{
  "head_dim": 32,
  "hidden_act": "swiglu",
  "norm": "rmsnorm",
  "norm_place": "pre",
  "rope_theta": 10000.0,
  "tie_word_embeddings": false,
  "init_std_qkv": 0.034,
  "init_std_down": 0.0,
  "lr_mult_down": 1.5,
  "beta1": 0.95,
  "max_seq_len": 1024,
  "dataset": "wikipedia_en"
}
MLP neurons of a small language model. Each row is named by its layer, matrix (gate and up: input weights) and neuron, and shows model dimensions 96-191. Each number is 128 + 24 x the weight over its row's rms, rounded and kept within 0 to 255. A neuron's up and down rows have the sign that makes its largest values positive.
After each neuron's rows, "fires after" lists the tokens most often just before its 100 highest values on Wikipedia text that the model never trained on.

L8.gate735 [151  72 155  99  79 120 131 137  83 166 140 161  87 173  95 139 113 140 178 110 109 179 127 150 156  82 117 146 171 128 148 128 133 167 151 110 151 123 140 115 135 100 104 141 110  93  98 145 127 155 131 112  94 118 105 114 137 173 134 131 193 117 120  97 133 126 142 136 100 136 126 101 145  95 113 165 156 137 161 147 119 116 107 112 129 102 146 133 110 101 135 118 129 119 123 140]
L8.up735 [134 118 143 120 119 122  83 102 107  96 152 147 127 143 127 139 120 144 161 130 143  85  89 150 115 112 127 115 141 134 161  89 117 156 119 114 172 116 119 130 116  62 124 159  85 110 125 115 125  99  83 107  92 116  99 137 125 130 152 181 128 135 148 171 118 118 129 105 148 131 112 137 137 132  89 114 103 120 122 124 107 131  60  58 157 104 116 110 107 120 137 116 152  64 128 119]
fires after: "93", "2", " th", "9", "8", "88"

L3.gate419 [144 117 123 127  90 162 109  87  99 120 159 130 145 144  72 121 125 122 116 120 126 115 159  95  76 193 169 100 142 152 142 103 121 155 105 148 145 159 141 103 152 177 118  94 113 146 119 149 120 112  80 152 167 150 100 106  93 171 145 133  98 107  66 136 107 173 134 137 109 160 145 187 117 101 107 171 107 115 159 103 125 120 119  75 105 149 119 119 126 147 117 127 111 133 105 132]
L3.up419 [123 117  83 129 175 131 138 112 107 166 147 151 151 155 125 134 131 142 119 128 177 122 158 147 135 144 148 128 137 106  86 138 171 112  96  86 139 131 126 109  90 185 146 119 109 100 166 100 120 130  96 152 102  90 160 121 123  70 147  82 118 137 148 148 160 106 138 142 116 170 174  97 224 141 142  92 181  86 175 166 142 132 151 142 146 129 133 138 101 112 130 146 158 104 114 125]
fires after: "\n\n", "\n", " ("

L6.gate103 [151 130  91 139  61 107 126 115 148 144 178 156 157 152 131 114 170 135 128  94 140 133 113 116 144 138 120 128 131 161 147 132 163 126  76  88 187 158 102 101 157 139 156 135  86 135 110  91 121 121 101 117 172 143 141 158 154 140 146 126  79  98 155 180 119 137  95 183 106 138 136 133 161 102 118 131 105 122 113 125 151 106 149 156 168  86 140 114 106 146 123 148 114 150 120 117]
L6.up103 [114 127 113 123  91 131 108 128 175 150 173 157 157 151 132  77 160 126 135  92 139 129 120 136 161 133 114 126 141 131 138 124 146 124  66 103 187 121  82 110 125 154 125 144  68 112 111  99 142 160 115  85 163 111 142 156 142 170 151 130  96 122 123 155 162 107 117 165 104 150 151 106 140 110 130 114 119 140 150 121 122 108 137 154 165  99 156 140 102 154 148 124 124 154  86 105]
fires after: "\n", "\n\n", "1"

L6.gate64 [120 152 169  98 118 101 113 105 132  76 140 143 166  94 114 103 133 139 143 122 145 138  70 123 108 154 121 147 152 118 132 161 113 110 105 104 128 117 157 110 168 132 119 123 139 148 120 139 151 117 151 132  88 129 140 142 138 110 126 148 135 148  98 142 106 106 136 100 151 112 138  95 153 111 161 132  61  88 112 132 158 160 115 108 157 114 139 147 109 138 137 123 175 142 154 108]
L6.up64 [127 152 183 109 130 108 102  83 127  64 121 151 160 102 112  99 124 116 143 133 134 160  76 136 128 114 137 129 124 144 106 116 105 138 104 101 137 131 157 109 171 148 121 124 148 127 140 115 115  95 145 128  77 112  94 123 127 117  99 138 139 129 118 150 117 102 133 104 123 124 134  90 167 123 134 141  42  87  93 145 136 154 103 129 148 126 157 136 130 100 136 107 167 156 137 138]
fires after: "\n\n", "\n", "z", "==", "===", "4"

L12.gate454 [169  85 150 118 172 146 113 128 182 132  91 159 104 130 119 125 102 124 118 121 164 111 107 144 101  88 119 132 125 126 115 112 121 147 117 113  81 126 118 104 122 137 127 106 131 115 124 114  94 110 120  80  99 154  94 109 138 119 163  86 149 170 130 107  92 110 110 128 103 118 148 123 138 155  84 134 117 100 164 135 137 135 160 133 120 113 126 131 149 135 115 123 121 179 111 140]
L12.up454 [117 138 119 131 113 152  90 108 112 180 113 121 107 112 161 126 110 124 128 117 146 126 119 154 128 148 105 113 139 124 131 144 147 134 122 121  94 175 112 113 131 122 117 124 104  94 159 118 134 172 142  94 116 120 124 126 148 109 103 157 225  80 123 113  80 151 111 158 134 104 121 148  86 149 119 101  88 157 162 143 118 116 146 124 143 128  77 130 110 135 107 128 116 143 166 134]
fires after: "a", " h", "y", "i", " c", " H"

L8.gate78 [174 123 145 158  91  93 107 133 132 126 109 139 126 114 136 153 115 143 164 107 111 130 139 156 127 124 111 157 126 121 153 119 158 146 122 148 116 115 103 108  95 140 152 174 169 164  77 112 153 118 123 150 116 153  97 149 109 186 141 125 146 138 117 171  92 158 122 187 162 127 137 150 100  72 163 138 125 156 135 131 117 117 154 143 130 140  88 115 107 138  91 135 160 121 149 135]
L8.up78 [112  95 110  97 200 159 146 100 112 141 118 147 143 165 119  96 120 118 112 136 137 155 146 101 131  97 149 102 107 175 107 200 107 143 113 142 122 128 154 143  94 148 153 124  93 125 129 135 124 149 132 160 160  77 116 100 131 163 147 120 101 134 115  56 114 133 142 142 153 151 121 116 158 124 130  85 181 164 141 131 123 139 137 122 141 123 152 127 131 157  92 102 133 124 129 106]
fires after: "1", "\n", " | ", "2", "\n\n"

L7.gate644 [141 158 124 137 127 162 127  97 127 129 167 122 131 111  88 126 133 104 141  91 126 121 103 144 121 170  92 121 126 128 132 104 113 108  88 108 131 132 175 142  97 140 125 142 131 131 150 147 116 154 111 132 113 162 134 164  96 117 129 131  79 131 138 164 149  88 156 102 131  75 131 134 141 114 114 120 117 143 133 124 128 133 105 170 144 131 141  97 149 143 109 174 134 119 112  57]
L7.up644 [127 167 131 127 143 169 128  73 122 123 169 121 145 123  77 132 129 133 136 133 127 135 107 133 164 132  98 127 156 175 117 112 107  96  93 102 158 113 166 118  89 145 150 129 137 123 143 167 135 143 142 139 112 163 112 132  87 164 145 124 103 121 115 155 132  90 145 106 133 107 107 123 134 125 113 108 126 135 118 131 119 120 108 166 136 115 110 133 141 111 117 155 151 111 100  55]
fires after: "\n\n", "\n", "===", "=="

L6.gate513 [150 114 136 127  96  96 137  80 110 110 142 102 117 163 141 164 129 114 152 143 133 107 154 101  86 158 100 159 144  98 143 153 155 115 118 133 141 144 147 104 135 156 123 150  95 112  81 104 115 140  99 146 159 125 111 145 133 136 176 108 125 118 122 142 124 132 115 158 140 143 135 140 172 114 128 132 148 153 171 140 136 150 121 186  97 180  97 173  90 149 158 161 135 158 116 104]
L6.up513 [134 105  93 106 142 123 135 111 123 122 137 128 143 154 139 116 119 126 149  82  94 161 109  99 101 115 176 142 165 108 137 157 168 143 150 130 148 150 110 135 165 152 202 144 118 119 145 103 138 103 137 111 138 135 141 120 153 131 158 127 146 140 163 134 117 138 112 171  97 140 107  93 162 106 122 122 150 125 150 117 109 140 167 110 136 129  98  98 135 105 140 171 108 121  77 130]
fires after: "\n\n", "\n", " T"

L7.gate643 [ 90 112 123 135 134 126 122 138 120 106 104  79 191 130 130 143 123 152 102 154 180 126 149 156 140 129 155 146 103 104  89 127 138  98 125 129 140  93 147 131 128 128 131 135 134 124 168 103 114 147 125 182  94 152 149 137 169 160 134 110 185 104 136 131 112 151 113 131 107 155 128 137 130  74 111 113 142 144 154 144 110 116 116 109 154 165 117 179 137 128 132 112 111 125 161 187]
L7.up643 [ 79 104 128 122 162 139 127 124 141 118 112  98 133 134 138 146 125 159  87 128 228 102 159 155 102 126 173 131 113 112 112 102 121 101 131 156 121 112 145 127 129 125 137 111 131 131 163 109  92 136 118 144 119 164 145 133 147 147 176 115 180  79 126 126 128 164 100 119  74 145 125 102 163  93 101 109 143 128 140 121 117 113 100 110 120 154 131 188 135 152 127 112 119 124 158 154]
fires after: "1", "8", "9"

L12.gate571 [ 95 154 168 134 147 110 108  96 111 118 144 171 100  98 124 115 157 112  75 177 129  74 126 146 138  81  96 134 139 199 115 131 153 120 133 150 132 149 106 132 113 102 117 130  90 137 170  88 119 120 139  91 141 111 119 125 111 137  93 133 141 134 121 134  98 133 105 115 159 127 124 132 112 139 117 144 114 165 155 130 149 147  93 140  81 120 133 136 165 126 117 134 145 169 125  90]
L12.up571 [136  99 155 101 146 170 127 104 113 161 124 120 145 162 174 178  96 137 156 111 124 109 135 141 115 101 115 116 158 116 102 108 184 163 164 151 140 159 109 130 134 130 148 119 143 136 143 107 151 130 116 127 129 149 166 112 140 161 111 113 127 122 143 145 114 171 100 143 119 106 108 131 113 110 120 115 151 157 127 139 143  63 131 154 122  97 128 102 132 156 157 111 106 106 158 160]
fires after: " p", " h", " c", " L", " K", " min"

L8.gate468 [148 137 141 123 106 167 135 156 104 119 136  93 119 131  96 127 118 156 109 146 128 180 143 123 127 139 159 169 128  92 110 114 118 130 153 123 117  76 173 114 138 153 111 168 119 165 149 128  66 122 105 145 138 149 144 151 114 156 120 110 181 119 117 145 109 165 187 134 134 115 109  94 123 152 159 128 112 135 152 162  96 107 144 119 177 146 135 153  91 130 129 123 141 143 152 106]
L8.up468 [106 121 150 135 136 148  81 122 123 148 116 131 112 160 120 105 137 146 144 139 140 149  90 128 136 163 128 137  71 116 123 164 146  99 152 133 167  99 166 108 129 120 131 144 152 102 103 127 129 113 149 153 145 166 118 143 151 157 109  99 203 148 148 142 135 189 139 203 153 119 114 148 135 115 130 116 132 168 143 155  87 117 161 105 112 120 118 115 102 142 128 127 123 139 138  97]
fires after: ".", "7", "8", "9", "4", "3"

L6.gate391 [102  72 144 101 146 121 115 121 156  99 143 139 157 130 113 157 152 176 140 108 150 115 148 159 124 111 139 137  84 182 122 125 138  62 168  92 136 156 124 116 157 132 179 179 115 146 141  87  71 142 103 128 119 128 158 128 154 109 153 112 135  94 125 115 148 148 150 123 162 135  82 136 143 164 117 132 150 154 144 120 121 119  91 133 125 134 121 175  68 155 134 144 120 132 103 147]
L6.up391 [136  74 100 141 144 102 109 110 132 129 121 120 139 143  84 168 139 131  96 109 152 129 130 136 131 150 146 107  60 157 132 105 153  81 154  95 106 164 137 143 152 169 150 161  93 165 181  89 127 111 104 126 139 129 122  74 127 110 159 117 140 120 127  97 131 157 124 146 162 133 120 115 142 133 101 111 125 137 139 122 102 114 133 133 129 156 125 157  93 153 153 164 106 174  87 147]
fires after: "\n\n", "\n", "===", " \""

L8.gate163 [154 118 191 112 112 142 148 137  96 133 107 122 150 104 159 184 117 143 110 117 142 105 110 101 158 110 142 154 189 139 131 139 111 144 132 140 148 148  99  65 141 116 108 157 108 105 122 138 146 128 108 103 108 173 141  84 130 137 127  94 163 174 135 121 112 146 141 124 138 115 135 154 106 108 143 121 148 121 193 153 124 103 109 140 141 131 146 140  76  97 110 115 122 141 118 134]
L8.up163 [121 128 143 114 157 111 148 129 135 148 158 171 161 101  89 114 115 139 159 132 145 134 143 129 118 132 105 159 182 130 141 100 127 128 155 105  89 132 139 153 185 107 157 135 146  85 115 107 123  81 132 140 128 127 128 117  82 134 114 149 100 107 149 125 125 119 139 149 141 140  97 131 164 111  87 128 169 116 141 117  86 132 124 116 129 139 139 118 144 124 158 121 113 136  91 160]
fires after: "2", "1", "9", "93", "88"

L12.gate65 [147 142 159 114 114 132 104 138 161 132 127 137 134 141 139 144 130 126 156 109 116 119 151 139  86  93 125 112 145 135 136 106 131 120 149 163 157 161 120 103 157 107 153 144 129 105 101 109 125 131 110 107 125 123 189 127 121 137 126  91 151 122 132 110 100 163 117 163 102  77 118 178 143 121 137 127 183  87 113 177 165 100 169 157 160 114 131 116 119 104 134 100 116 155 126 145]
L12.up65 [112 133 115 126 152 124  96  61 146 133 107 158 111 112 158 124 125 141 146 106  96 119 174 131 164 174  93 122 137 115 124 123  76 112 146 142 131  88 120 135 128 109 114  81  99  59 141 107 164 145  88  98 129 178  99 171 140 123 144 119 122  69 103 143 152 145 145  97 172 132 126 118 144 138 117 143 128 147 127  96 112  82 105 115 122 176 120 119 116 135 132 123  95 133 130 113]
fires after: "2", "1"

L2.gate101 [125 122  96 159  94 132 139 118 133  88 149 122  85 127 109  90  97 140 143  78 146 138 173 135 154 169 177 185 151 136 134  97 143 137 168 115 155 119 154 138 122 147 111 148 130 159 124 166  92 133  86 112  96  96  92 140 129 137 119 128 132 144 122  88 118 144 100 123 147 140  72 115 108 147 147 130 151 127  81 172 131  79 147 143 178 111 129 124 132 118 109 120 123 133 124 133]
L2.up101 [109 137 111 155  71 128 136 131  82  99 149 118 131 128 122 107 139  89  98 174 134 132 133 113 138 128 122 148 153 161 112 119  96 128 130 133 141 114 199 109 125 121 130 161 114 121 135 183 121 144 165 134 142 134 133 103 111 104 117 172 113  93 142 137 141 127 140 163 176 145 132 134 100 155 125 101 110  93 112 160 145 119 106 172 135 154 118 130 160 113 119 113 142 113  67 122]
fires after: "\n", " |", "-", "\n\n", "=="